config.yaml
num_hidden_layers: 13
hidden_size: 224
num_attention_heads: 3
num_key_value_heads: 1
head_dim: 64
intermediate_size: 896
vocab_size: 689
hidden_act: "silu"
norm: "layernorm"
norm_place: "pre"
norm_eps: 1e-06
positions: "learned"
qk_norm: true
attn_scale: 0.159
bias: "none"
tie_word_embeddings: true
parallel_block: false
init: "normal"
init_std_qkv: 0.0334
init_std_o: 0.00657
init_std_up: 0.0334
init_std_down: 0.00657
optimizer: "cautious_adamw"
learning_rate: 0.0016
beta1: 0.9
beta2: 0.98
weight_decay: 0.0
lr_head: 0.00629
max_grad_norm: 2.0
warmup_steps: 410
schedule: "wsd"
decay_fraction: 0.897
decay_shape: "linear"
final_lr_fraction: 0.0
batch_tokens: 65536
max_seq_len: 512
doc_mask: true
train_tokens: 518700000
max_steps: 7915
dataset: "wikipedia_en"
MLP neurons of a small language model. Each row is named by its layer, matrix (up: input weights) and neuron, and shows model dimensions 32-223. Each number is 128 + 24 x the weight over its row's rms, rounded and kept within 0 to 255. Numbers have three digits each.
After each neuron's rows, "fires on" lists the tokens most often at its 100 highest values on Wikipedia text that the model never trained on. A number after a token or word is its count.

L2.up669:131105135126142122143113123105142105135093134161109120123143143093127102125124091120109146119114131141156113094140124149123155151120114134101127094127156151109135136164158100121105090128120150114129131111130139087122156109171137075166101124115161147144158086109138148147132153164178151123112131188098147099136121149144125104080151145138160150087121162137182128155168104149145116129119125097050096107107120118145138110107145112157079087081132100116130141116110170101142159155143138100164112125144088131129157118145124143141129102167146173126091109130123151141129103148101147156
fires on: " a" 26, ":" 11, " |\n" 10, "om" 9, "\n" 7, " " 5

L9.up502:093118150139150144111104151120108140105080114108119122113153124188162135143099115135164153125150117122140106156147124121132134103174142125119106128104160127150134092143115062206138124089111181147124122129122124134080132151126134134175154145123148146131137156154186080110141145120138149142119130190118150106127139091143106096159146108092108146096131106149084132164137103130134103122112132169128147153078132146112123133158124108079121105092140167145078128066149155127148146135108121114191143126125129094097119121079130120120118111157140159112100142116144137106147076118155153108
fires on: "v" 16, "er" 9, "ab" 9, "re" 8, " by" 8, "on" 7

L5.up151:118135142128154191108124114129120126112100128111176185150138129128125134128135108162119128128101136106126137107136114046156117137090135153078136115150156116198145135117135125134132127114093140114147136143131143153138146132094157139159112137119127105129116062124117097139121103143137103105049125092108113129122128097146143087096144132120154145124136101094120147112145147136103152110144140154130143123099101166103120130115124128146117166088107159097119167102166088080180131130123110119157121124141124137132132165103178185101107127155151109094169141144097109105140106121110132110
fires on: "he" 19, "ri" 15, "ver" 10, " w" 7, "us" 7, "r" 7

L2.up820:150132099103136148119148156085140163101145105140082170164156108109136167133117113108129153116094126136141178116162140128142142088085140152128121154142118110138145147153118151124163183111092125122087163114127152135144122161084116143101114138138154133106148180132131099085159102138117112143113102161126117171144146118111127101121078086122150104115098135104113142129131152121109164117146146165112106115128152131163150168142098087136106114097091100108145116112077112144172125163119112131093158099111081106179104116141111174136072126133138126133097159108164107114122106140118118115
fires on: ")" 26, "s" 18, " in" 16, " year" 7, ")\n" 7, "19" 5

L6.up605:152111103120087145110107123122116121120098131132137100154103101135161147109114125144153154142120144184117152136118114066180117114168114176150149113117157089117135119114167128136131104129069117167126171142142150114157093112149159129085130158142108117135167118110148071143102160134115138144113088134106151157164160132123131090138117129130153174123143146116112113121113150148148145149147154117080115115119133113173102121127126114171153141072114138156124145138138108110113100113164089099125121133129075154150083111105158104138129136205091161114151126128125122118095091133108127140
fires on: "t" 18, " " 15, "v" 10, "r" 9, "f" 9, "y" 7

L4.up198:135145104148132128152075129121086124146127130142154168109112106121085124100185149126143117094113117182155116173158127133152123143126123149115109152136131165133135094121145123114134163114096120157090133144149125126142155106114120170147101164093119126102126110112151122114128084116128169184128049196123122124108114128144134145153100147123128131131123095092128122097112117124131117126121132114183168134109169161092148155080148122131130128125137116117118161164108102148093116149121194128144104147131138136149141109147104145130104119117085130104091137147118125166148096094101131103
fires on: "ld" 14, "ater" 11, "x" 10, "us" 9, "od" 7, "–" 6

L6.up90:111135100098130104131121148113122109127160082123126130131128128162141155118169136142106151152123099119134116163127133141165140162121093107085105151140162149168131066126124133149151117085087108144143145113164135141071134156151148162106100128158149117157143127136139073129092093162138153128117137110109143131179125155154124073099144142117120159118176120109110141102130122135135160137128126136162141097084115137142145132123145128132103137123091120118124166145079083111143115098192111138157140106133113116115129159122137140111140117163157118125138155138117136111133110128163180129
fires on: "us" 23, " d" 14, "c" 13, "ult" 10, "ur" 6

L2.up128:116085130111092138092116141151163175137086106111098132142117093066138144147168110137155147153163155169118115124163183076128148127148119163130105091123131150135152146132124141116140118123141122162064126112151117127128157156129137141118143102170119102095142119143131133119113123159111120117137162154137165141176135142123120132101128162110110202103108147110117154118134137135131113161163132121107138075094145076150138141157142165137121114119148120137128148117098121116134147090152191133136074096119080116111126114093098106102106116071129147108147155167122126116145116146107138112
fires on: " of" 20, "ist" 11, "o" 10, "ion" 9, " for" 7, "," 7

L6.up153:104104093179124150128130135113137132135113199141115102171143136127169125094119127135117115117107142099183146166121124080109124139141138103164107123106123121112136133096118139149173181119105130127130122066115132147098116115139111078093122046170166104131119138172052142148108132144132131163129148169103092156134096116143132119155171121151126136097136127137150134108132133100145111136141137146103110086107113114156092146187118115139119116131105162115124125119152102141117110158186153096120179127166106145128117112154142121101159084159131127123113125159087107127096109092133125136
fires on: " m" 32, "ic" 17, "s" 10, "ric" 6, "om" 5, " se" 4

L6.up669:084126145138108116128105119120115123145137200135108135132075167113173151074147087115151146119110134117156127125130126138150130148139140120136111107105121140168123121135159166100143156154135150135145145106168146159146072125090121104108107102135106160136113113140143146152098172103137145143137111153146114143103132108152127163163113101130116110150095124143104126143121185108114110203105097104135141081133135144142135137163120130090130124156132115178124118136044151185126119126123106112115137132132097159160123086140152145146160111096123137125146103099120087136122135112090125100
fires on: "p" 31, "b" 19, "th" 11, "nd" 9, "ed" 7, "al" 6

L5.up699:091104144121141158140131118084105124132115083119116159130130121144121118117104100110138160124099125128128094113132137090117168122097146095095133150165169132201131127054143119149133123113102165099134137123108132132102145101117102105143122107111168085120137105156092128123127095121118078113138114144129105171151155117126156105146137153131122117140093145100115104160141133127168157118157124184101143141121132118150147155116133094115129115099108125154078177095138109111161136112149096128118107116120100168112106151115142125133103146104117181135120110123129109112120170121133149083
fires on: "ri" 16, "r" 16, "ent" 13, "or" 10, "em" 8, "er" 7

L6.up481:137174136176079164096122129123089109146135081101081123128163111143140099101116104187126141140104140168170103104175167155126100137100117154104091101110157133150167113115140131100142148122087109131121130124138148130123099129124095125138108135138118195146104110135167117135140120153148116124109087153094119111111117142131158123116146139103125144196099128131128109108154111109143143140160117150135135124113138108109152130120102127096144096139097127153100128092125122160147110130157157110178106167130129128132161080121151153160136092126122102132169197118131092081147123156142153140
fires on: " of" 29, "p" 13, "e" 8, "c" 7, "ell" 6

L5.up634:142131126101131133146121116099074148124073112138146113149132129154111156153149139126154163132151105115109089136154101088166131124144139107124157119146130125172141122089147081077163100103126133121120153104124151142149161107107138101126110095140093169094176132140084147158096155142116113189155079123123139152119138121125130095096126076124129126132131129119112105141169143153098171128169168091094126137132137117147135172149133136128114109138108130123159114131118121106133162121142096083164097113156125139114147086138115135107102108137176157115103109069101117124143112145143165164
fires on: " the" 32, "im" 24, "s" 6

L6.up102:108158130102176145139081126080109127140139095121077095095111098119155104106093138155144126190117103110179133141144119153138159134126109128124117140146196120149110142145116127151170094127129098149147142126086115146098143137166142112143168122124119135132084112146163135136117094139136108143100057125102158160134137135099123098085116127132148137112147140107179072132146136145122157154155155117100099126131111115106139156161134131088122154118132144163148162119113100134105127121156159099114096098130106114136108145090105149123133119131145151067140161136106128152128113129174188130
fires on: "c" 34, "t" 15, "v" 14, " d" 8, "g" 8, "in" 7

L2.up9:067154133084124115113112102161079147131119093132140144126157155142169148091145092143134116070117184172108121113108144097116137154123110098085142149147144160129151165119120160136150135122113150083148169103131164120123133166136120169144131163106153140169126128151120144142173108138126077112123142106100121154096151159124155099113118125150144142149121123115140116136140171151087143112162114131129109111126113130133120115112167172121102091131076119084152149111072135151142138124154099124163113120114112131142113130130120151115101096100149117142118173133103123122096094094112101133
fires on: "om" 19, "," 18, " a" 14, " also" 6, "ited" 6

L9.up217:135129116100118129143129129115131129142150089114115135139130143116130086120160121135156105162058096149121173156109162126142117113102138117100099136134109112154141136118185117105152138108109156133128134111171163131070130112137121152114076110120130159143126138112142126145150062150124143153111118144159111164131138081126093072145120134122127121091110132126086167113126116143110169142108138156136147140120135154154128126103116139128081080143110111100117135154150112134110087082199182171108131130124117115138121121139135131143125088114130121187108128122130099135139110121197141129
fires on: " rec" 33, "ec" 33, "w" 11, "us" 6, "c" 4

L4.up127:157122073119142099212168126103148119131133110127136159141164125102155137145169120108152140108123163133121093132112109184141087099113134140132099076178082087122141132098147127152154145128122098134151133132139131134127104160166148125130125115114165130117130104150128164125172129139133151109123133114116102147110142116109149150149116115137120114144075108128166137111115140105087151143116140099127150131153078166115143125145154064110123116151114147121131139127118137139127127164109105126115113128142126145152094115163100126138098120174150131139100136052115104179073103173127134167
fires on: "ac" 27, "ount" 10, "ions" 9, "ld" 9

L8.up625:166114136125114146131167186153142106097088135119074121126109148137116164139131144154149138137138143132141124144178104107195115120137131149087155076143154135158124123086086120136137133088102130104151130121099142123135119164127141148110134125158161110162112101102120086134129086143122109119136106109108121142119141122108096075066105141144167091140124144083097101134127151095135156109128104138151182142108115157158125149102137128157118162134102111090131177103104093106130120124125149139158108179130133142121141117139119153137109110124105137110125131121135154144113125126110084147
fires on: "k" 33, "ak" 19, "i" 16, "ar" 6, "r" 5

L8.up774:150151162107089091132117153076108115161124150113090104146127125130179129116099140104149194109111114125109116119131120137133123140161111131115081102111132122121143114122105065174144114106091154123134128110159121162125133099115123126140148130154158133103139128114141142116165159137133120150138129133102147135128122106104149092098122150119164131158153156111098116126138136182162138162108150148119113114123148127158119131108104114144112152055139153100123121064134056123158105096143155121181090114132139116141130094137145151110161153126120131134159150110116095107062138174160130100
fires on: "fter" 14, "et" 11, "v" 9, "ill" 8, "t" 6, "n" 6

L5.up439:120159112105104099116113188136155131088114140179111091109122117077155125091123110145154139093113179116143131146116148116197155140098133128097094074097108143125138128135139129142124153150112168124118152128119167171117082112129146107115158109109179098121090053117139105138079136154135110119116134135083142117121138112151155123116141093125166109154131123117079119120068183148124142166107143134150116111104120148158097137141157115126123152120169112098112131117137116106178148128130146105129158147126137128173135166125141138131154148140164137121169132135113101108084121142118118095
fires on: "t" 23, "s" 15, " l" 12, "L" 9, "Z" 8, "l" 6

L6.up444:110131111163138129132136146095147112084104138143115151114170156097199118091153149159090130119114119082163152130106139130093129144110130127139120138145116099169122085143124155132139125166124149119177121121130115091132123139170123106103189086141131143120123105179113157157113154105171138163094116124128149138177134144147157117117129112085119129153076129151122131141146145094149058146113155137143107104133116117105169142141104085105122108105097114115102126125104128151148155187139117130146147099153114150111107082122140124139105106128122124129118139121133153124123141080079163106
fires on: "ad" 20, "ic" 20, "d" 10, "oc" 8, "re" 6, "ric" 6

L2.up891:104128108142119109126128134121134080107102091116134109123149087111135117071138114114165137130081125149146115121165143105079135147125108149129143120145123106129148149135155136148146120103119160146156146124134140093122099181161066092173118107137155160140117132083104123122114112108127127109129104122123127139120126154189117126093103131110151127168132170125128122128101168121153095130150103179109116162146091167151140143129204121095109102146132119090084141133153160156140126152115133053107086114133097129151135107134146142147152137097118139106085134126123119108116119124112173132
fires on: " a" 28, "ly" 26, " the" 12, "\n" 10, "y" 9

L2.up778:123140138095116115078110133132137190128135088147125122125126128126174133129165110130138158112120153122089130124154144125125111154111097158122153169195143163115148105066115163141166171135107104148158118116130130153142123162129103152141113147151187095140147161122128110135152104122103096147139135151079100188087135131107135114136111109122128148087107110119142147115088160126085130111155112133088112122125107129143135154149118142140122134130133150129100141126074106167150153149140108133152147136071132139155113143086135133110088124094096123149131180122106140088105074107107097105
fires on: "," 22, "ed" 16, " is" 12, " in" 9, "5" 8, ")" 8

L9.up383:112142157169100159140153139086103179135074145121124194142150113095104148112112143192143107153129139146126112087159137082139156119115106158124146116136089101148146172130109083120105119110099113151093174090126134139132146123100114116116141121170097161105125088150133140135106127124159143107098095140085153130152109144142110121159121088112099133069153111164146150096107147132137129097131122149117113127143104133129137131137138103113126138116129136091110124074154084123144140149168164113101138104151135126109128109138109156159112131147161157109102122143118102115106140139106104153
fires on: "an" 17, "ig" 12, "ic" 10, "im" 9, "y" 9, "is" 9

L5.up665:131108084097108085161082151100110124134139123122120167106151131169105171118127115137128139163091129124106129134108139111174126106123140146108127118136159141150145111109155109141151092122164163138152145106137104111092129151129161123157091133143144097148137116129087104139125119121138121177164140134104138132174147100138158083066108068119121123100102118121084168145143127165117160100111125129129113148066100133139144126063139085125135102121090130133103120130138131154166148120133126166120127150106151114155085114164149133142152117157150190127109116137117121103087142142146136132
fires on: "is" 33, "re" 22, "i" 14, "in" 12, "ed" 4

L4.up365:119130102164130114145154103095132106159100111117158108169113113104125104134132128109084125122078128164109142126120142129158149121095113111138159094100139114129124086136157128112142129142091121149085140109188141143119098137113140150133121179123109089162149121130162161129126114105132165157151112153136113136164111118138174147147158112125162112136153114111094155147119185118101110142156150130152111130097139139082071162129100131099137133182113128137084121150124125143154071156163156135115120106118136173116149145159167129135143093143110179092096094097140121111128093114118152140
fires on: "e" 32, "el" 18, "il" 6, "ich" 5

L6.up657:100134129119105123112113133160093130170141146126115128133098116138126107128162155143126176127104113152169137101118166133106158131137135112120130087122137137145129063146174098155151126134112104132103125110152162095138094104103133107143166064130071191115119084191155159162122129118166127139164114164147152129160097156145129130127109104124131121146141107099099112130153149140094075144124170112152083099127163132115118125139105152140128127126115069171105157113134134129147113110150141114114120109142104132106126087161153162133131121156139118076122121126095140116130135139121138140
fires on: "p" 21, "n" 11, "ed" 10, "y" 7, "ate" 6, "ew" 6

L2.up129:088129126104142144120123117113128123073143117168138148156099146105174128092117120111167143134136141133175119152145137107079120161139102144121127114146118159109146130100123155081142113105132169092116117135123194136140144173156125119136123110130137127119139144094128150120111102174158150123142144132094121122098165125131157112122166107154164150114096183139111114174137148157079099099151094109085097082137094138139097141134174126108106090156094107112077131119142135142151143126108170055133129138108100130134119118150103114169138142177148135124117186118087146079110087128127127152
fires on: " a" 28, "\n" 23, " for" 15, "um" 5, "om" 4, "ates" 4

L8.up249:167148157136117086096140131098114144108108120130111125148104079140160142096129109188126149128126110156126140190115148136126117162140147140104130110134146096135131128138129111150163125126114134141066109087172131144128135141140104096126117125138142123112087123197156079100101113134165143117096110147169123110169079121111113120100111114131151107137124155139142079140155104136159080151149165127120095142099102148130115164176118117130096131149079178098106170098116131163122152124103144128110149141171114158146094160115149115110152114116146141079117163110139147131114122115149127096
fires on: "x" 14, "er" 12, "l" 9, " per" 7, "ter" 6, "us" 5

L6.up887:135153154132159166144109186088113161144097141157128137122134098145150124137164142123110162123117105107110137122119076144098121164129133118127108153148155108132133125117148149156144150143097104079154162094131127180125118142135118171086123118145120143111146089158151160143157127135157109162126115147069139124144128099109143103128102127116147102122135117112158152170144083118152130102080151128112117099159131133107115118160165052118111135110090146072117123131143094145121145176164111142159127101152092117124106141086139148139094085108138145135109109151140092122128127136113124120
fires on: "er" 22, "c" 11, "b" 11, "oc" 7, "ic" 7, "i" 6

L9.up677:105126124102096185137127103113115154163133155178136144149145119170168125120159120151140115138075076133136127153123112097107114093136134107110114113143169131142109138122157130115126094109075120173097113109113098113099079099114143153154081132155106121156128139120132068132140077142123105153106120173088111135133116133093178078111134109124127121125126129129081108153169171156105151118102103139114107071152076164175145133102133106135139125119120125124128120122118141127124134114151160102153137138150155103142142097181143157138137103122115144126119108121159126132088108151137180135
fires on: "cc" 34, "ell" 14, " rec" 10, "is" 9, "i" 7

L2.up11:117088120148095094077152081122141143100093134155115172106106102106160154116146127157150184092126156127114166123192130118136142144065135121110109135131161103147141138118110160159124156115104169143109127112174136187121124162140142103140132131170123110157136114157085103094154131167171121127107117091112151157092117126160109114133095152149138123143095141119154124151074130107169128113184103121125125139089142127157097128157142124120107157151106095067117157108082122144164105118154122106139138107127075148147113113107122123102116136107116140117138150154132173090133107129145107127
fires on: ")" 38, " of" 36, " for" 8, ")\n" 5, " (" 4

L6.up592:127134143143100174131119174125146128140125099108102150093128153175111137112135129165117156125151161066100097134108189148126133131157126144124128133138129122145121146083134172146137159097136121095130147121124140163136104162147110104117119105164152109123125138122098102120130148149148111122103157126144123125105124127123147114088132128110131106120087154075094103098110123154090127135127091115150126095047131123161109124110135079167124130115117093121107194106129136111135143154114134087179179130147101177109123111160101133119115153121169125156167144109135161134108130136155097140
fires on: "m" 36, "k" 12, "ak" 8, "an" 8, "our" 5

L6.up737:118126145134120169131123118094129134143159136134134115142130100111148127101155123118180143132113153123142130150119128090168161119165104118093113099111151115127123094143156098112142120132128120127114128105166135177137150147095156129116107094123135123131124149151143087143086125129137122172096102103122153163148118085195152116142156097084148106141131154136122128123140164163124131093109107120171092167091136134128111151155124065129131126131103144134119149167115063151081076114100122126168177133129107130148101122131159123146123123143107128084159147111091087104162106119120193128
fires on: "z" 17, "al" 11, "d" 10, "st" 9, "y" 7

L5.up625:113098109096122138138103161106164072149094107134117126164138127135100086142128124168156206115127144140125096122132116098130188137158115131150143128143141109135148107146167107135126157090109128111136110156169144117120107164188161087108135137107152123127113091115122137170157128121078140133134102122116170146115117128147111116111107123128162123101130134099132071094107147142106142113124166173061122102134132112125056119127122154136130106098150166152134147135153082115135088129128128082132155126118142146126089143112144123165170145154110130111108148121135138149128131126125104094
fires on: "al" 16, " to" 14, "r" 11, "el" 9, "v" 6, "ed" 6

L8.up320:090161078141114139162154141096159093134116162107121111102115111163145192140142106126142148110070105121098098123108137136154150109164112114089097102097122153135115126120143105114119150140133148129098151140176115155137117157116110158121110097135115137135158153136109097170114144184132134139093111169120140114110140117174131110120138111132123158119158153118109147132149113146092131112130117097152108098121151143114121109157127086161140137152107151085104135133076112098132080131118146084111165122074120129094116111146157127134145130168156172082131157125120143178095128181104174159
fires on: " b" 16, "a" 11, "S" 11, "z" 8, "y" 8

L2.up706:132083101126128108120172159132123158132075138177099143143115142162145177109123146169129139115110103128135180144133053133150156079143116149157150138152113116140151138071117136113129161133115137117100126148121152138109098158100110109129114172140160121147169112114127122161147129163103141122127115100110127153167132122124121109117130078116137177152128143135086124134118115128094167139151140127073114119100119167146080150134113131104137140119067095147101134127129121145166124115159149153108148126123108139130057117117134124116148131184130151148125148119141132144119110121109084131
fires on: " " 28, " k" 11, " –" 10, "f" 8

L2.up148:133074150149081084150135166104081111067115123134089186125116117134108136105086086116090126136110150108160110139168107129144128138120156106097112061177138142147163168125133120149141137142110124091132134122130140107097154118121113106139147114146130117111112156097116136131160139122090113146115160179120166169091099096119128068095146113153155124140108142118135093172170140130152096109129176147109125158136139132137119147141115128138091091118141098130110146114130101129140111120154169106108138157150132151124154165119150148159074147138136167112122117107108120107130140117109150155
fires on: "\n" 75, ")\n" 21

L5.up256:094125161151127130136115143110120145156113114122178128076159074141151139138142110129113134170107161091160104151144091120143158144155109153120130094136167095135156090102160125098178199116116097123107116134135099141185106113127153116072153144142178161097108129098179127136124103124121126154141139092096129161126133147068132103115124112124117136101119157092096112106082180089113147132106127122152090131144091135116107142153116079095108107125131122129140150149106092115117138127143171102102104127121108142147159137135179154172174133130104156147150122126150118161122143139150154157
fires on: "re" 22, "l" 15, "e" 13

L6.up781:098134090114126143141112135097135103127093120128126132149121123145115108128118114122118124102107138132177141084107119076182170139110115129058121115134129114169146117116112115106090179131091150096108134114133136138165087083102134141121146153160107109114161100119126119156135141169142166164106106116127074141129137114140137110160143074109118131201167119124123102151130187128124160127115195139112081104108187138144119145112109126084145133092138130126131117146131120132185114134158108107134148122109119119135136136104141155177134100145147154119176122140134108134139098145128203099
fires on: "f" 18, "s" 15, "t" 9, " " 9, "ud" 8, "z" 8

L2.up442:090103113089070126147146145083084128124107139133099119179130138104135162097109115138147134128124156136165125116151093109105126134136143125155127123123160182167130126144130134130139138153137137125116146102143140092097125156119112133101153096155113164119182149125106070159127108141115102158126107117110123173128110105138155081101109108103170138109101130137140101152133137099116131130165151123105105152149107122158148139166084126129138135133115114156088127145118118162176125110134115087106176134125123130131138122109154163138062095081149127105140190120087095138156132107125113131
fires on: "\n" 37, " |" 33, ")\n" 19, " (" 5

L8.up705:121165143147119127137152154085132132125146133114130147161106156124175098124135101127128107129102128191144116140126139170123125138151162140109100117126109115115147145080120141108152152122098160180129187091142163152124092128125080158107142163136126143134105091100126131132124113104131155166106127125065096130128114143114175119111077119113169108142157145135138147111107152109164077153142147105119144165124158144123135128131118115086116122106092118113148110127146116154162105157178163124101124120113147131145145087117114105101119101125124137148151154101186097095178107123089088144
fires on: "is" 18, "et" 16, "at" 11, "art" 10, "us" 8

L9.up88:108182172143115100140066154073091147155139140097122107117136147149152119136157097122121129139161090141155120150171139145120121114157083158147086120127148130109147152104100102069141149146123119108125137104111147158133103139116129143103116109150113166126105158147129125126146065145119104129153122132102174143140121114112154054097105152100148121109149156102141124089110136121162159110125131127123123162099162110157154130096104133130099118114118147135132127113104130160112087091146166118126128092129107137127140126103132125100125147148140113134147159153201149128119117133166150138
fires on: "t" 22, ")" 14, "n" 13, "in" 10, ")," 8, "u" 6

L2.up574:147101120110108133135100098119128156090125129122117141097073109102151096108150151086113145147121165191120153122097126143156129173104087105140119111134107131176143125145169136148166146149131137130090179153155136138121132112139148101115083141151105134143127106157125147151095121153130119140107133130149168130155094148161139142115169162105155145132121109112150137138115126139168108156144122133094123077107167116157088129154148137109160099126107161140106149137125121158147104116155138116140101150087111097135123144119131145097109137121131122116130136155066130097093116123132105166
fires on: "o" 65, "e" 9, "u" 6, " of" 4

L2.up79:104126127130079127086114183148067127120138157186106157161112137154110140090151112128118136098122137121156138181124130111120117139120132130120128142177133149152147117086116146102138135124082130131095129102111163126109149123150135097114152150140127132109107133093142090146156132137128126129107116132113117178118129086136181075100129143115149153118104142110077120128134145130135128087162135121121054139124129127136142121150111120145113162099102131145116121124151105141131109120142096145106116165154116114119078126101152140130098145126151129159125196103104145090132068121087110149
fires on: " –" 46, " -" 36, "\n" 9

L4.up119:111132115106112110120144142109122095099099155163104133112129125111127129052129118149157143136116106147156118095151123099169165099105172139112105118094119068123164154118111136116124114109094155136094155129130155127121140131136143128126132127157116123152110106117138129117189146153139159149141092147123162117135153133130150077134134089142157137139127149110108114141066154136146150140119132108095111121117143125176104142091130132190079102107127123082119123111101118112095119141135108135125135085146128125160122110135151151144135150194170151134091115143168096154105125142155142118
fires on: "s" 28, "S" 13, " S" 12, "t" 9, " " 7, "h" 5

L4.up246:135139120156089081136139162118088090149103118133166150112128112183125144129166143161151146145123152101175107134147086101125145159159138142148140084114156119105131119138158095118153116129093112127153144142141165123122154130169173108136079140070188128098154109097107081147099111141109157152100076142110146172150107118148126074137126136101136134102115119130078143115150158133086174163115169110074101133153154130146124121124125121142116119138125149157101113142122099059143129109110077111117117117100135156140119142132154137144118139149118129122101146133090101153148120127122127153
fires on: "r" 28, "v" 14, "l" 11, "d" 8, "c" 6

L5.up502:109148139130132122101146129115134136119154127161121114118121106145152162102128133100126107106113145112121148110112109107181162134114135197136098092083169089119134126162151112143149134173144140143124115129128140111149138088134110080088141149076160132128086140130164155141135137155127142180103127097131092124168146106096128142097070128132127113112149155144100160124087138096098115122148150143102071095081133135104133115148115098144112107145145138131114127151146145119160105146119114066138113097089131119113124162155199203135159119140138152144167143108127141150088090096149116146
fires on: "per" 15, "ing" 15, "l" 13, "r" 13, ":" 6, "in" 4

L8.up524:092117113157130116156132150098080136157145167117131171119104139149148126087147134085155106163141092116191158114096085107129100140085185163122146139160106112151140162145149123169153112109134119148129167126172127106076112153142138141111131118134108130129118107172126105155109139151179141115096128089115104146103106114116123138115085071134120107169109118139106128137133117070116140139109157170126125113137108129155149113145155076116112143136112129143131103083119141162106154146157116129138162105184090101144133095141124131130140135163140149129118110141135090145128121146099188161
fires on: " comp" 31, "p" 31, "ic" 6, "s" 5, " |" 5

L8.up195:129172101120124123146090145100095176116128139138117141124106122094138118127126148106137116114111110145164158162125148107175160132096154157160088136129103127121142140134148140115100131125113128177070189103098116134102108111154114138071131139151140170118136112158170102119113119118165144155106103137108090122151131118114124133129116124129120132106164123119146121150110125105165114153097142116115114133155125120157163140120090086101122120111125148099130121112150130191115117155144150151110156129197134139126125081160112115113139103119083132113079156155167078132124152116095103107
fires on: " g" 27, "us" 16, "is" 14, "ic" 8, "od" 6, "p" 4

L4.up400:074167106094133161124114142100121127121067094135118067126105114079140112121111114150116122107147102098134129124115100126163134145118117112119131141105160117155169106097118116147147090137152141153102143133212165167123095137092125149128122103143108134139133149169165117144125155138185105155114142122097180107089108139115118119129135137155149100132198114158157074143093140144126150123096124086114071107117124107158143108108133117159139113119108101110100164141122101125111131177165142133153128116128116152138130139143150128139111146153170152128113139132130074128135085160137123137
fires on: "ub" 37, "uc" 11, "od" 10, "it" 10, "up" 9

L6.up779:057106115112111150142130140114134127132096142110113133166159143104145119158135144123136137125116072136123136101134082099096123164131124128133137147108102123136160150100155122117124133130128129137131096109111144089089133172157130118128187130087119179154072145143156146111153094154079153164134094120100183169139106127099103079168105112155159144100132136114128138117130162121119156130131136151095151091099136147173079115145133121129139094167124165136116103130113157161087130159111118114149121113118135146104065128125102163149129145083113119124111142131205127145166129119111104117
fires on: "i" 31, "a" 20, "b" 12, "f" 11, "al" 7, "r" 5

L8.up476:162119120160110091096131127077148127168103100119108130202108084128141134134140111122126148121106084188097138127149125129171134163096144162107124126138118153119145134127122142127157126135091116168074135091155139119136104107119105084109168148107108099143175093139152108154126153097157115123093156143149122133137111103101180112142156094118122127105145117142122140127097126106132126152138130124165100142095126165137123186155126104089114130112113114106105138107136068097113128156145135118090141112151109135105122179125155119115138128131145134105136127133096071129100107150175167164
fires on: "y" 18, "c" 15, "ec" 9, "n" 8, "ter" 6, "l" 5

L6.up130:113116120122100113109151095149093145111122124127115097140094141118130120106148144103096096089140135129115093166149123120149150166116098151164122123097157108143169106123140128145137134123112151142075109091174149093089119100115149119174122146135119088177079116143125138076085147147114168138119125126165143120120108118113118159114104127139122133133169139122073148118089146102161116150150147126147116130086114158148155137138154106134154150118101139103118120118143121120169148122170119145172108154115109189143148161125121116124087132162151105152148096090140130083131072133098120180
fires on: "el" 32, "e" 23, "ack" 20, "il" 13, "am" 4

L5.up1:094136137153107143121149143075073107135177115124091101129138082148149145074152136160125117148084093139151118116107128122133151144089112152098069130101124116136156135121146140127125098118098131137104172101120122166148130119152147150129104112142119148120096119135144113133153133167171113125124109145136153126151175127146130084123129081091113146129086105127141088127137149139178140139132106141162115123132111096150157163090125123095096126140090091110129141123116101172141096114126153114165136143129146138154155080110153115150085092139127103153135174132091096128128089157145161136
fires on: "cc" 15, "ap" 12, ".\n\n" 12, "e" 11, "p" 9, "c" 6

L4.up322:110158118142114100111150163118100129105055118109095143108068111148120144102109105125119125133120130112151124155120132084146127143163125145101147146155118119165122152149100119120154092112112113127149151148116131138102114136144107133131162134135136108100144104134143070121123140151146123178122169165094149132153130137150161115144143117152121133114180155103094095154108137125122088102154159113198118137105148111182086139141145093164122111109109155096128118114123087106121130136190091117114130121100142118148110156165175131137103139171149142082147148160138098111100109141179095128
fires on: "s" 32, "at" 27, "ur" 23, "y" 7

L8.up610:084131072184131125146143133107102094119133155138148099095152117146112164100124097099096165107118113100142086146142151132130170134133163164112152105124132145140114118138134122154102144109105177131113151127126108161160136107112126164055134164149080135079143144149147097120086130137111139120079132127123138117151140130144137165132122119160173170146132130123116155133095133112153091135132101115153142094097150101130144159109087100117099137082127161127127127136129102130140156130157132106116141119131123143124112107147199105146135145130141206143119144128152127117148146172074126133
fires on: "S" 13, "ia" 12, " S" 12, "-" 9, "a" 8, "ric" 7

L6.up489:141153061115062135116123124161139161143096119166149140168136142130129154120127102156106115147069113169131140141113166146095096119095110133132120163098160106098135099115140129118129117105113149178133110138112125129127118152144132087100099096149121172143107136101134116149149103130108134132120119139087113141130132130107152110095106119108146137118109101153126153117176126126122106105127145177133126130136143136135110156081155068138130133096120162115122145111117165182125104178166133124141138156158118124139091108166138164079145080183147125165096153121181100128083127118158126139
fires on: "ork" 31, "is" 13, "i" 10, "y" 8, "m" 7, "s" 6

L4.up526:129142089097147171137102127115081181113097083111104161094106107164121125157121098155141143174138111112118185149134160092191141121151145140085167149116154121142138123143121102126144090109108120127073131117124106152138136135123100104108149117162127168109139112146166103126119127150147099129107115146140123140144101127132112079104150107130148138118137169127112083117127094166098143117175133151110118177108137159151100130142110090115100153148138158141113144105150101121131123183136110136161138079126128097109147114115116172122126156126152147076124143146118096105138107147122157118
fires on: "er" 24, "v" 15, "im" 14, "s" 12, "ff" 7, "y" 6